config = dict(
    num_attention_heads=5,
    head_dim=64,
    vocab_size=8192,
    hidden_act='tanh_gelu',
    norm_eps=1e-05,
    parallel_block=False,
    learning_rate=0.00134,
    schedule='wsd',
)
MLP neurons of a small language model. Each row is named by its layer, matrix (up: input weights) and neuron, and shows model dimensions 0-191. Each number is 500 + 50 x the weight over its row's rms, rounded and kept within 0 to 999. Numbers have three digits each.
Before each neuron's rows, "fires in" lists the words (lower case) most often at its 100 highest values on Wikipedia text that the model never trained on; "fires on" lists the tokens most often at its 100 highest values on Wikipedia text that the model never trained on.

fires in: "an"
fires on: " an", " An", "An", " in an", ", an"
L4.up70:504443448487475454533582427497414489481489565627506473501566519532488558467485427592492569528471587415532537454575473516485437521463511531554462562490469355599467509507493494477627482527515529414410538532527488500457451420468546650413425563438530564472472520467482443513551483465481482427548442462582575493570502529507427473491524507500536470538554507475446504506516458521527558476561517482505403476514491553434565489534509531492484489569477533526517537478567493514516508459446497432416535455445461588487486452509505467475436466481455525478577559464596464518516524554465532453

fires in: "and", "but", "where", "the"
fires on: " and", ", and", ", but", " but"
L6.up1292:541502509415546458392481567514451480534543467534496609452507536520550345550534415591520430492514512492431501494470515456584456543576518467547596542465570452510485455552576490513499426534548496544439485486487605597478505488482428535453478398544569540484591524603477523493431514481469385491547525540613551427497533521474474498537543412476530492453547480503445537461518486507417461488489445567526476435523638498548547486510407426494522449542515494582557487569541527475479521475494551457538467547443471465546549550508542499466474489562536642461554512493477538556482477403440557541

fires in: "an"
fires on: " an", "An", ", an", " was an", " with an"
L6.up1139:434494460514519468438437404490545549427444576514584465435513488609526461518480413565542489538549549451482437528513382467553500518502368519527490590523506517528475497417473519534586472486481536431435493525552548499487528452403601542414443593511506493436490477446415583531525419430450428497541505523456458580528506523494558516439513487492601501476510446502484518479489456535524593490535499475510560519514446560507489545518485479566498501587523554520505548496474528507453483584487531370444442462561483547542460528517508489481340448597495461410605507413561459473422458498507497449

fires in: "was", "being", "were", "been"
fires on: " being", " were", ", it was", " was", " it was"
L4.up482:505481518504589456478480417499435461463459512499581609471588410488540496478530441508484430549563584433612656460397519557534490531571557557477520537521495490456472474499541453497530450467487578415493619493489440507484495454484495510519410553487508501519508562536461441564441510471475474441475481525533546427452424439476520447432517465397480531411510410591477543564528442467499531504571460568465495477557545561514464503501598491450520521522422555518535463501468529398553511472528507516407475540450542542648404411496443513500476601468461477490493551480474561499515444496453424488

fires in: "on", "the", "playing", "important"
fires on: " on", " on the", "ing", " important"
L4.up383:523544436387532443537491545462509458475497530458507475476485599560492464539480546553425442499489529538455438429458434489452507499587428458533496480558433460583507564492431492498486500489401567403541536523511457464477471496465509569525435506502467425512577508388550507539560506508510529467612466539554582583543552428570482432472472490466505392469484547586513529465523510483502515583523582528548428498651494442401451493564506543498506530497546604451605501524497501510512499431505477593503365521486417561469537479517491554551605512564510431413471485420562468458557515537513519534

fires in: "has", "had", "have", "received", "a"
fires on: "2", " has", " had", " have", " received", " and"
L6.up864:509475478472526420476446352467513468496501483516503551423457454493617472427468473561388540487479506464549505554441535497543476542480513537501560551511606503555462490446486528507559396436385563387542484471438531507509471443488527538490459455431466536491472502481513490498415493649483391443482525457435653524507499464370575561502569440434401473602466449550489431436523538488500521517525475566477470474471577494600486416476453599508484471413486522521507483502478572545514561477535521500511514529485533454526496532507468469526555486478475522477557460394568523402476516502512580460

fires in: "in", "july", "august"
fires on: " in ", " July ", " August "
L4.up352:433475475511486448483454471424561461449518500519434447508596628536520595512508553529489416491581543533440478434552495447595504539482465533495472533480529474495452577454531469423480501473482472559362589452522548489462466416461568560422527528424423497429521463383497539470557596490504488457560406490512475485531462536449423553558471443477513457514394521492472533591441604460489568504540489427572480535459488496425485494416522550537502456431511557496575464542647464485506530468464464539510568513427470380536484455606524553490485514525491517478503573513553502479532449402580499508

fires in: "is", "was", "and", "awards", "s"
fires on: " is", " was", "m", " Am", "ly"
L6.up1267:526465471480632485570468450456475577503504492617540598468523525550578498419538598490503557523553537549388571526425480425540444495635474592523511546469508452501508417553518524461577391464436480488505485488528492433566487448406507537468474584391560508568484503462510541465451509548528442395527451446446409531474500482477494494511518461408514418389519449476474488510485461491472526496511459488487476465533497458533523454471462503494520560507509505574529492427439571552527488481419372583509444415402490445468526472519584543565465458519487529446494465479462583479563504459515549487

fires in: "nhl", "us", "s", "state", "states", "american"
fires on: "HL", " US", "S.", " State", " American", ", United States"
L4.up1388:499546468513595473434445529473535506473493468492436527459510499481502466531526492516542406457487530502506484518429489510539514514498441442530452486528586436494508472475544588454453505490477542506498534537582511525423507528492534508480510506515513451491500461448384462532528463444448353492593507552449531504609542515506486444453474490458510389549396516563513507534566612485440477577559465567521416559509506487475490519421589481529467556484515589524512551474478459393379461488502468416491421490549563490525446509574455498475424552584456496480545546457466616465622513417538458596

fires in: "the", "of", "on", "that", "this"
fires on: " of", " on", " on the", " that", " for", " for the"
L4.up591:517470483363469520559454554442513361505488580527518556500528512517526588527507540508459485491535506449514583502457533514578457492544497512484556543530527452590487611479505503486409472490407537439496461591493548478528480476480559543511517513515602462602603476500556429558501475504471444483527518460516479540436488401493479489476476511478416423427507418499554559545546445485543502488491531504496585483527472447473514440518494453469535485522543470526589495499494509541493538458458566561521333510464472490624553495512578506554464453512455448466520520417535490432538508506420526468

fires in: "has", "had", "have", "million"
fires on: " has", " had", " have", " million"
L8.up239:466498497456494526441483387403473509506555485468494459507555458424518533459513530506567567431516477377498565457574472475541525503509545582456406489553583515518481502487468434451487409456491592489568491517422420496461489424493500442499568505575493403561516503544525466508575477499512487488450432440549555470542550516455513484528556490356518548486472506543468563580516510486507529496491585436540433516428483454542484398404584510567557557443440465396543443521479594450583578453457559454538530447484498458553403559528506480480533472457527499485472507482469581560567510478468510500

fires in: "s", "states", "spanish", "japanese", "us", "commonwealth"
fires on: "S.", " United States", " Spanish", " US", "Japanese", "alth"
L4.up994:485489446400497515510486495509488499464435525528593514470453461530472593462574460501561437481509604506454446536437460512474487498510515483585489508567484481531488454474529545558665447482495573470518490523600439612451504506506568536532543483469463476468498455478480425556446488512459614518575517596568489408614587409444500442518451483498566370523440565632493560547639495498476514521550433535470474513573554444464478511460564514488473511551464560489542484514470477399452543421462482525484448493494480561490417469577474522509528554521537501472513507442475611429540522467468441503

fires in: "and", "or", "the", "from", "higher"
fires on: " or", " and", "ig", " from", " (A", " of the"
L4.up1070:527433509522552466492504437495389466517418541569542547495473520498569544486446517501579451525531519462541511536535509432508534531495503455440469588511602453513461488460544504557495487466503580479528543549491523548472464437496484474438452539497497462523530468469494437533462555641488543521565495509582508400488532489501497483498574451449456519317528417563469529495591514477492525512443474545504566445635535530522550538483554434456617433513497484610524442454462456518547538512540511507449419484516435526668518495498536491479453547477489559471512550312483507483490460481489478497

fires in: "in", "of", "disabled", "indigenous"
fires on: " in", "ab", "ap", "u", " of", " con"
L6.up579:476379573450518557518538493438492461442506499473553571528506505477417543490510499549498589487455520443429496512441573509480442513502555480534463553479454486532479471509465461455545484451530496605556460480543532554450465469488497510544475644489459539509538548467453509499577549509468565485514441569563609409512564476557491503503546451512524464531437434470551495547449480442549523594509558440572421522671483550478483482478565534460499506456488494449539561563562581452458489568477437569465470489508383376508595545479499534512516548431563466513467535487460444499510458477443416607

fires in: "was", "became", "become", "named"
fires on: " became", " He was", " he was", ", he was", " become"
L4.up325:435482487506592521499513427444484540503465584507580500394557448508501521398539437525567483508502615431543576555573585587499463532506507558438537525523496408468468524528445509587579486461466596428440542482440461585551415459481565504482372583485449445481452510499449520517541467557463567506501408445485529432403526489410501389435564361338468470535525430458408501468503477550513548511526488497461523426471505464511514494514610496514500425526486536508560467571417553398492454431515438416446531533531485479508452420525462552524502568534548456426511542484493635470514524485551565444

fires in: "one", "two", "it", "three"
fires on: " one", " two", " It", " three"
L6.up1062:536486489427461541571396401461473478495571507548439600452528521485528447459569580517442512504546475404386389521507618512537570508542494551532536522472460481519486481445440466514522451443469480539475456488506519459440413521546463510423466521551415542504483509492569444490567517545516505487472458499478545578588491494415535499463457490525443466627551342516525507420489487480550575480564477494507507435566553488488533413457533511546508371499387490431480556556448518481511596599483465669518477377465476436486478455464528509583500532468545504478475481449512523536605386504438467504

fires in: "has", "have", "had"
fires on: " has", " have", " had", "ver"
L6.up1585:635537540476604480460436428489495509445579442461514546434489459463565524453518481472535469429531503476511608510491560501484492533437498591430587548473539485458468471484570574476483421424354531357593450505493509432511520482534568486444411484445459498514467502526497435561520574514545419516456503534532507531467468565451586442531481529425450463577445485552509610541502475525483556449510483480458456434538503506548525481498453541520460457396486460538509525593457453558384500462517460425462480516514469455507545484459527480539527515589493485468565467524427476493457519542562495465

fires in: "two", "her", "its", "their", "sheffield"
fires on: " two", " their", " its", " I", " her", " She"
L6.up1220:551484439465558461576520452461480540462501525561514444468539458502527450492573562526610570446490561478516563461440536483508477503487479511504567537508670493493474497510593524541577439418567567517511428450454541455534475515462571487478506443579513530582521491517469469553477488548496481461516506511428476559487563499384535500291441462525510476594562508541436495454500561466500530464520469524475513427564460511455657476451575463539554356523524428460498483430507466370463591428458466593526457474509473469493425489509450477492391465497605385481575522406542491486507473534413529475

fires in: "an", "to"
fires on: " an", " to", " with an", " An", "An", ": An"
L8.up287:483495505535531486457568457460470487501531534530595484433511563484585537483520468566530499503546494388542485414457480486513493520504472446486571491520573487582468437549559436489502515486487561436493486519482427542482571556508509423506533540469537497537471573519502483546526441475438497532483441502409598445471535495474493578443483520441490545496561501529489505462497513461507482474404504532441466496507478513436513544532454417482504610544543563487588452561542502530513586517521425502495554457521388468524506421498558500570472546568451561436645534489496552485436429566404408503

fires in: "to", "of", "in"
fires on: " to", " of", " in"
L6.up1286:490485502436522493491568522424545493530470539482480465469608548485518481493559456486540534515486564474459551492442510545522508502448479583542483597473565418568493447451490465544523470598459497483523505501531538520486419470402556509462445525503499475572573603430496626519525506520400502492586469518447575582529541514509581544414494479426479497554555515433427494521539599393603484559455493529555483486634451535449477444517495513439422499450563478533565343613523508413494507523546418560493534385518469480497405508501570555508497517553591512466570506443453434507528485487458449505

fires in: "but", "at", "although", "was", "though"
fires on: ", but", " but", " At", " Although", " at"
L6.up927:554497487430603427483466502481488502482543495509517656483559433547468502536541489525473630457581565382536503510482593494568408495485508578534523533475590535508494468541473494451440359503543533412485546476496564454491481464515556514489435501525582510520482553524523424482517526465494412440490495491538470408492429558493579523487515501472398561510539401588494501465524569460486482474557506542485533422486554493469478487508497501548470436531467460534542508551557538465441497456474536486494443484471483445520444488464468491536340505477506453516512524406482473455538366496402570494

fires in: "and", "who", "which", "that", "player"
fires on: " and", ", and", " who", " player", " which", " that"
L6.up401:510444495556502511547497580524492430536490437540526468428466500469512428498413564491453486476439547453481512483516541639552540529576443540530534469555484469485477556481513488482506505582474413571539515451556503545409566496407558518457468567579557554534487440521535519516459482561435498511569420535537550498472425519519488547535482472513521537522527495573576512464539483499515503482511465537502481453494603564606549519494503334487483599507421566560518496516502499452487527476485515519444432523501488436527513548447486592369565568439484514385493534474445504509450472495386507536

fires in: "an"
fires on: " an", " was an", " strug", ", an", " in an", "An"
L8.up1428:544455524396421469491463512478393559478593459554610407495475536526549525440522439543559501560503523393516547596500579455528540538513425526494433447460546487561478557460561533501476458518432506403543501507458526470469462487471544561461380535483441505447462487501444530499442526416452514460581510530520430451461485506438496539461560462478585533507542532501448502532508512543523527515537472521515504511551427525479519570560475489541444537473472546519536493627487478497529440501561464439461547549493397522467487398493519560505486467550495523507624535482588557553437537536427610429

fires in: "the", "this", "therapy", "it", "hispanic"
fires on: " This", " The", " the", "The", " His", " it"
L4.up847:451482517458543472520421487513396531504508585518545486491576508518552425541541515478514451423479592412433515476463530450514597520538449547471465553542496428598471541512619461537522445515530473524508500460543438470462428460444521489394492570526582523478522517483548486390502513549522502336493490484447482463490514539483514499532551480515501459451490395587541465516575585486518508489525484535455384503571483512355466454408423408546461479516529542541511477472519407482466578503507579551514535447523465480549475479581548512383455490503545489495552457334562507556588416410530499536

fires in: "the", "a"
fires on: " the", " a", " disc", " the s"
L4.up55:412491468476452416512498506523459451499480545496460527518591500505544577592540593535504504475441493414441459483411537498543492521542454466475489497536438527518471475472515519560496525483467578413494483469476491504494477467416426442472456609594520503562444488472464541422583388497508522467510550462494560504432515539491604456483578483526561493559544397467458501475538533511535561545426498562560455535532506524451474438570509359413473496510520498399525497454508556502477515587498528514527417468490574469566370478554475498550484547519555506484475476576506468450497500424480576536

fires in: "the", "and", "of", "or", "among", "her"
fires on: " of the", " and", " of", " or", " All"
L4.up1116:596476441480462557521492432479430514442493511543526496473481540480486591303510561540561495532469490491472531545462509442496524511465546581591536537533603468493479612538495346485597431435473560524478481528556466528472550493447517493443554485517585497508552462517558460476488507533506518529609465547579469455552505491486454456490560442534502438390514543500537512557572480463521546491450445446576499446535472482580563523513622423438542443568448488521544522455499552514400550558491522575490453428446526512527440466486494537479442458542544533460517531403545504380504531498462480474

fires in: "an"
fires on: " an", " An", " with an", " was an"
L8.up342:450547426419408498468551416467505531448520454542585553484554514482538499434451443563463507564439431368531508523504606452457500509440490503500495508484588521595480467520494525508557503594524484477460526459494483597489528500470560565443497524538497569456464564470417546566523528527411450494536491406532546441430511511571501447502462463424502579459516476532457473467501507530510586599542526595474522386562468518440574563593578479475501555573422521506490492487509544483534439479487450465467535585551452511569538395486518516507472470471482438390643516468610501572418450515426620465

fires in: "new", "s", "former", "cultural", "current", "its"
fires on: " new", " former", "ultural", " men's", " its", " current"
L4.up1509:541527430450507528458517583487463383508419542469544514454490525456475481550491555524493471461523514566470535448431510446541560491498452542486469464548486450560503634540462529508509447499487555444545470554549498438521396460559545568534474521533469485557622542475535423567503468550505426486570466520504463475569463459445397473474455466439463368521456536561449498432626476493544505529617503565427510472500476459494541472492478533450497532497529436470523456462481487445398593457463530547518345388541404503559497499590441541505481453574510465466574483391563505503566489494494568531

fires in: "it", "that", "who", "following", "league"
fires on: " that", " It", " who", " b"
L8.up1578:581414492423476418521446556557429530465541485529599534422513533445478505432484534460405465476573545473388593414482513544605535521537595455549540469496454556590486623555593512592500466549504535450550589457511429467502521468496495505522531504522460452525572414548524483555416585569458526387517479583480493477388460517387540540501504453466480466455521463498506545591544505511487514413564473549451471433510505527524479394595424443423495490472523491533524394544429567525457523523556551527455494461415413419474531404480452530517458503511509482446585468501525428502547443507405527412

fires in: "of", "for", "and"
fires on: " of", " for", " of B", " and"
L4.up78:492532396562538490515478566475390502443479434513415496474454493458529454536443494593496507473511456495418526564429584517584597534465456481522452553545544442526464488557498546446472450493443507469545409581451508589510544488457507455419377500499580476517658522522554518459540369484585467414519496527555515426500437521525494479456442541533471499479421486496522512604586616466494517536568469529446513494548521442499495499506581386404455450482475434480544486458530566533500590506469484553439486507482518488546605506475552506500479470588559490445605526501523505502595463449469491563

fires in: "and", "she", "he"
fires on: " and", ", she", ", and", "s and", ", where he", " she"
L4.up180:563476451496513490483358419490447575471521562538592517456456480492562463556523453548449436511527421478497507512473526437523526501523499497546463488491564477570494560564452525437464384481528520539496477461501492410501515461505511572482442536558462556571533453521487540578458445529497455495491492514583561436570384515498472447429409374536470504559487457557615490557520502456472487476590502529496472427616566591521499422516376465523498427499479510531557426538477488440488523564478462526503486454492350476559551516490438530534549436518536458468623526414508579530506484500409438526

fires in: "the", "of"
fires on: " of the", " the", " one of the", " in the", "C", "- P"
L4.up1570:454492519433433574521490450501582574489510550568490602485489569526504577489586552516536486490490497500395483598514443414559498517523554536478514534523548560579465462538481407500566410553530533428402511510553429601493489439534580504525460453449518480538542438535473471419532425497507445460530443465562543495579477519534492419504499470489526453447490422564481532514583395526451511554494453478539557526502539493451486528470531481469565503508552570449536521385516539491505457468394455531550481456514472516516461490559466501577425471493515593511561499458597498438532431487527551544

fires in: "the", "he"
fires on: " He", " he", "The", " \"The", " The"
L4.up162:464446489446549512514400412496507504442485630584443453410559440473486523536551441518522557430571555357568476518421584466621529537518470562485537497522555489499475463512468496497578511440528567457444554473491482475482468513455594570404526475528605504532457552528540537534470457543471504463449459447554478500489484534403463557522476561524502546459510445562478615437512526456588519449541468583506461482468474584440547540521495496547464473585530513523498552554507453490462507471481484498493522462530378593518453416525427518471437500471449512515548552419567521483539413519519577418

fires in: "was", "is", "also", "subsequently"
fires on: " was", " is", " also", "ly", " subsequently"
L6.up1196:513432530450533515473533414502451460537438529518572435481585478562558477455605416535513477590614510464532535448493518519457493537660409513478536575546512487481474490501434436453477446500494604441461516431549435514516540519456515433512441570533514498492438497511513480577514481475431431433533428481508455455441527498533534477551555471430471560423568502546542514593534490489538505525544476540542530489535488546548439496495489567498461468517480425491504523614523519446507452581475457454483457486572513493553453384576374538427483574461456551474465532511471587517531453537447442624

fires in: "best", "all", "well", "first", "most"
fires on: " all", " best", " well", " rel", " first", " most"
L6.up1205:495440435427581520524453391526512550527479558533586562360510431515569554534555471519532500524442529512531571537432563498537531512477488561444468479548432460484478605520406495680526459438533567532477492557458514547504499381479431472495427605587496529565433432463488479472472543407469495474520480587457488527538512470487540506414553402483479464547536519525397508500568582461462505487490598571563538499508540452457550496448534509535418434491452548508519492556520532446546501539558512381447544394527484484509475482500537586473509499467624497510523584500478674515540474492434474512

fires in: "he", "she", "it"
fires on: " He", " sp", " She", " she", " he", " it"
L4.up848:580481501405458518503424480499532430472552538498582555423536525551522528560453506561443389510505516508453504490476509551495542544614478555440525504477524424530460565533522461508500500518511471520427446507503506490511481477513426457427508514487411571585544445494543512585550431568413514479520506455529534466542420462386525479544547458502553405530528449611456521465488433522568534454533536500536475473451580549462534450474489403530565462499396445450526535604510493533480552589508541474546495464543440483481517472594502465537534496506461506455478595488524555419434416472398459475

fires in: "a", "the", "s", "former", "its", "his"
fires on: " A", "'s", " former", " The", " its"
L4.up1026:432511521459592505566467513429495469427474539589503489503537531527537517525526467500580489431473531502457500524452465562503512498511490496485428475529562457559493503503510455535560489474464513518435517526601595487471563537452450509508439518569491536519460453511429511556642457483499416462534441512543538533553538557424494490407470454471465374528498467559462477444563487512584512500471525505487537525486471541500570462511488448521542429484520548511502480519526566558360525544515484512446421392506509559549434458549468487562407539523469472491545577473558623381559478449416511559

fires in: "in", "suzuki", "of"
fires on: " in", "i (", "er (", " of"
L4.up256:548415538454549533539586504480567533514501591480442540534585514474417592473476439512498506517491560391527558510526496527424500506517350520458481527504563557551493511464432438514448510482473464520469505490519470566442502469392525505461483543407528517453513584475522480472546513470456584505541535427528441510484487478544498429470508477514474539501514576419536485581504514430536468529440602516575494501465590568480556566516522420508478514459475431467551521576503531381508521511443504506398534502566559503519566484442516518412366473462490448459563536459577492460514511521540413476

fires in: "and"
fires on: " and", " and ", " and g", " g"
L4.up988:472403476460530508501523520466382471496481467511530524473489492540591464500544579526507530499524511467494447453440591510489555518622510525406508507501540510487468512500450502512447428509540498526463550447466513526486486513533409453464501604509545515518474474578582554493435525500463531472480449460538463489543471501462558477499531514438467485513532436485580489623550480499491538475418462603472463459473535599470569502452413401554413470495496483522505497584543522522526566582473494533534480411540429427461402494516443477561499436507449462445499563416492598538482469443537488588

fires in: "was"
fires on: " was", ", he was", " he was", ", it was"
L6.up924:525432482465521501493514402468372483539402584446528502442576441527538504463507390523464464613566541467478547393481490496537455516511397538520530567527551461462468481496501542459506457524408522412439512522496450516585582473512558469507488568487520444512411561436523523451523493470417409475491510489509452404447435444462498515439610418427499498467492455540634537506478498431487529536538466600495487499518475506484487504474549594523436496478435450506541522619440523428450526496490418438482454519497549505546472427570461561497515580461482428446473568469490551511534498480507500589

fires in: "an", "none"
fires on: " an", " n", " as an"
L6.up1350:463441440488448430485503506474488473562413595563549578495525499569561490488574526518450543494496572421557463460515519423474516518491505541439504541457497571508476588456441489478537541487564546378450573431524501556486434490418561500351438584379567460510472533358508495542509486509520540422465420486538501422549475429429488420475552473493581500475544482509418502511554507522507494546505467493411423431511526432469563476565540492588551507608498436502485534503540444490615493476522535426460395518513483535519563533533525480533399504491448538521544543436476491500455463521621518494

fires in: "following", "same", "this", "next", "that", "the"
fires on: " next", " same", " this", " following", " that", " the following"
L4.up854:492509441448495502557543396411525476419528572489497483490522504425522467460591516533490488501551534526455482437450505421551455503533592494511512496501525528557447523520491524508508550459526473535484564501553533486442518426604500510386452563535417488584606453457376444597464545544409487504512496545495557583544549467542484550466458557528482407390410467533582525493523532431568583531463485557485560438598393518492556507510566525438623539411505547524571497524526422593463474490517513591487418480545440521513540475482536486567472540579524451526534531447548485515458481490429531503

fires in: "the", "of"
fires on: " the", " one of", " mon"
L6.up773:526474458457511439477555510496447507481519546565541553532561504472590536519466560504464533494546514436509570574540446493494508471488463520441544614458467506547528534469546489558540395421498491448461490462540413495557547504546481537504285597470460495573537549471524488513503400478535502500498516418511567491452424488429493491479482507519498510495511439408495512470433457528602523552451564458586469520529561572440504440508508393478490441575538422465584492517568518515476527546492526405397533478524472395502509547479492525541466477530507452473470501485572487473493437472479507476

fires in: "who", "and", "bacteriologist"
fires on: " who", " b", " and"
L6.up289:412462464485452500518443417494437564435481549546514541502518516486529559493475540560482486490659516560519518539516548538583548512507538537500557489494457493536491651529524411550532427543494495492505628560524471511422390407527494506449413597590539483556533401492471615526515421527453509486502448514559526549480409522456448457448506507502540357504542515549392448552514523509454508405530434563442476512508546607551600465581547471485508445526495427519550490467459582495435563509532558430434503544412517569511491493525450524495482463506532590490566595447544508488472478449400550466

fires in: "series", "they", "was", "film", "he", "by"
fires on: " series", " they", " he", " was", " film", " by"
L4.up229:530440489435588415490475454486500562512476546461508400449500450517432537522463463475411526497537525505453512431556544502412513523594448516527541563503465447536482595552500512471523554389519467563519503498532515471430388512500497587504446515528406498562446520514504484496472533453446449459466518362536487514479449486513585402487569539454462502463533559586558521543482475453546552469460543540512494445509531623527556532439399404571407404438428427519517448619489478483504422491472478429526467472565424565521453535523531582526506447486529433482460494464520513484476536448466538447

fires in: "and", "or", "also", "always", "now"
fires on: " and", " or", " also", "ly"
L6.up1200:537497485474448503505480565495459487565520606536574547316540545507593524588552587548480501415515572494508496515401486542577468532550525579464541544485519426481476540541462475553483492525549485541449451478453482494553508430546584461367510553503557510591471425491498578586490461594458455445556386531501461520465439481469560444504515480474526404555571475584451471494563568504508490487553539517487540497497523548485571509436536525476417456517478439517543411501444533489445546579402457532484475466491509424512417468442437516517505514513534570470506582482489616531499362508521486515

fires in: "is", "and", "was", "in"
fires on: " is", " and", " was", " cont", " in"
L6.up537:511440586492507539484503477482503506509497549481589512432609487524545536460512530457570537468615540461468518491519472488471475500521393581433502526408519454578512468484456500399472451402445596480528522484499554459465567463468487485505451573497461489618569478462529486481537472482557495412534531466477563452438469562422631561456591454466514509530530446503558411518405528477565518484523539514583463528485431603534498527565457506493554474453491490480496546543527539434449496575509412461411552387516417467526554516501536569438487467507457448497504528500488553454520484474450548534

fires in: "was", "a"
fires on: " he was", " He was", ", he was", " was", " conf"
L4.up196:497504492493525501514448434422560482519521470482491542451559464517502521447501465586573563454469568503478589410419643441468465533571466628591550587489608419459441494542500502507452503445534613517475446492449492541534399546513508450428507455506500502546464502551470542450483484515408470550499519550471510453443560474469526410510520418406448506491480524504420544545472521483483535502504428581489506480414496458536564555545511483533486497519416460557551485539456529412589417501527442394517433547555466572556463416483471512518565571468525367400544555441484533545527530424487503554

fires in: "with", "is", "serial", "and", "for", "was"
fires on: " with", " is", "er", "ed", " Med"
L6.up243:573528433515537428541426459490460539523434512634581494498532454474507588435522458543547528470503499493534480423454505446501422502455502526427543460505570507469493469487526417493487440363464587432559476418511481429543486596473582471433439519433514501568547512536532517439502415455490472518478549448482547421514512516466595490442488357469467558542516494529567490539538545489459526445478535487506413441455506515499591499477443550498590465535459525537500517557548504485471564407476471447441592533510594463605544454474516565556497511515528467546538493375481590499535504526519515483

fires in: "3", "that", "2", "next"
fires on: "3", "2", " that", " next", " a", " following"
L4.up996:500535466401592577479451437404549493468460590505454498518550488482589468467587490517434462498636535566428537458542406477531452491537584506478544581468479508549473547475508464537450476475462513476471586467523478466398511474500623518443473496530481448566513454482549520569546522515486545467515462575586606574559533539579462477463507513506539440401457436574498509448540504301506549557538467389480446486557473413480472387445523509477472450501522525516554495528586427497469549493472530469480367487506487487508563434507446468607530528507486516461457445430543504500595457464491465514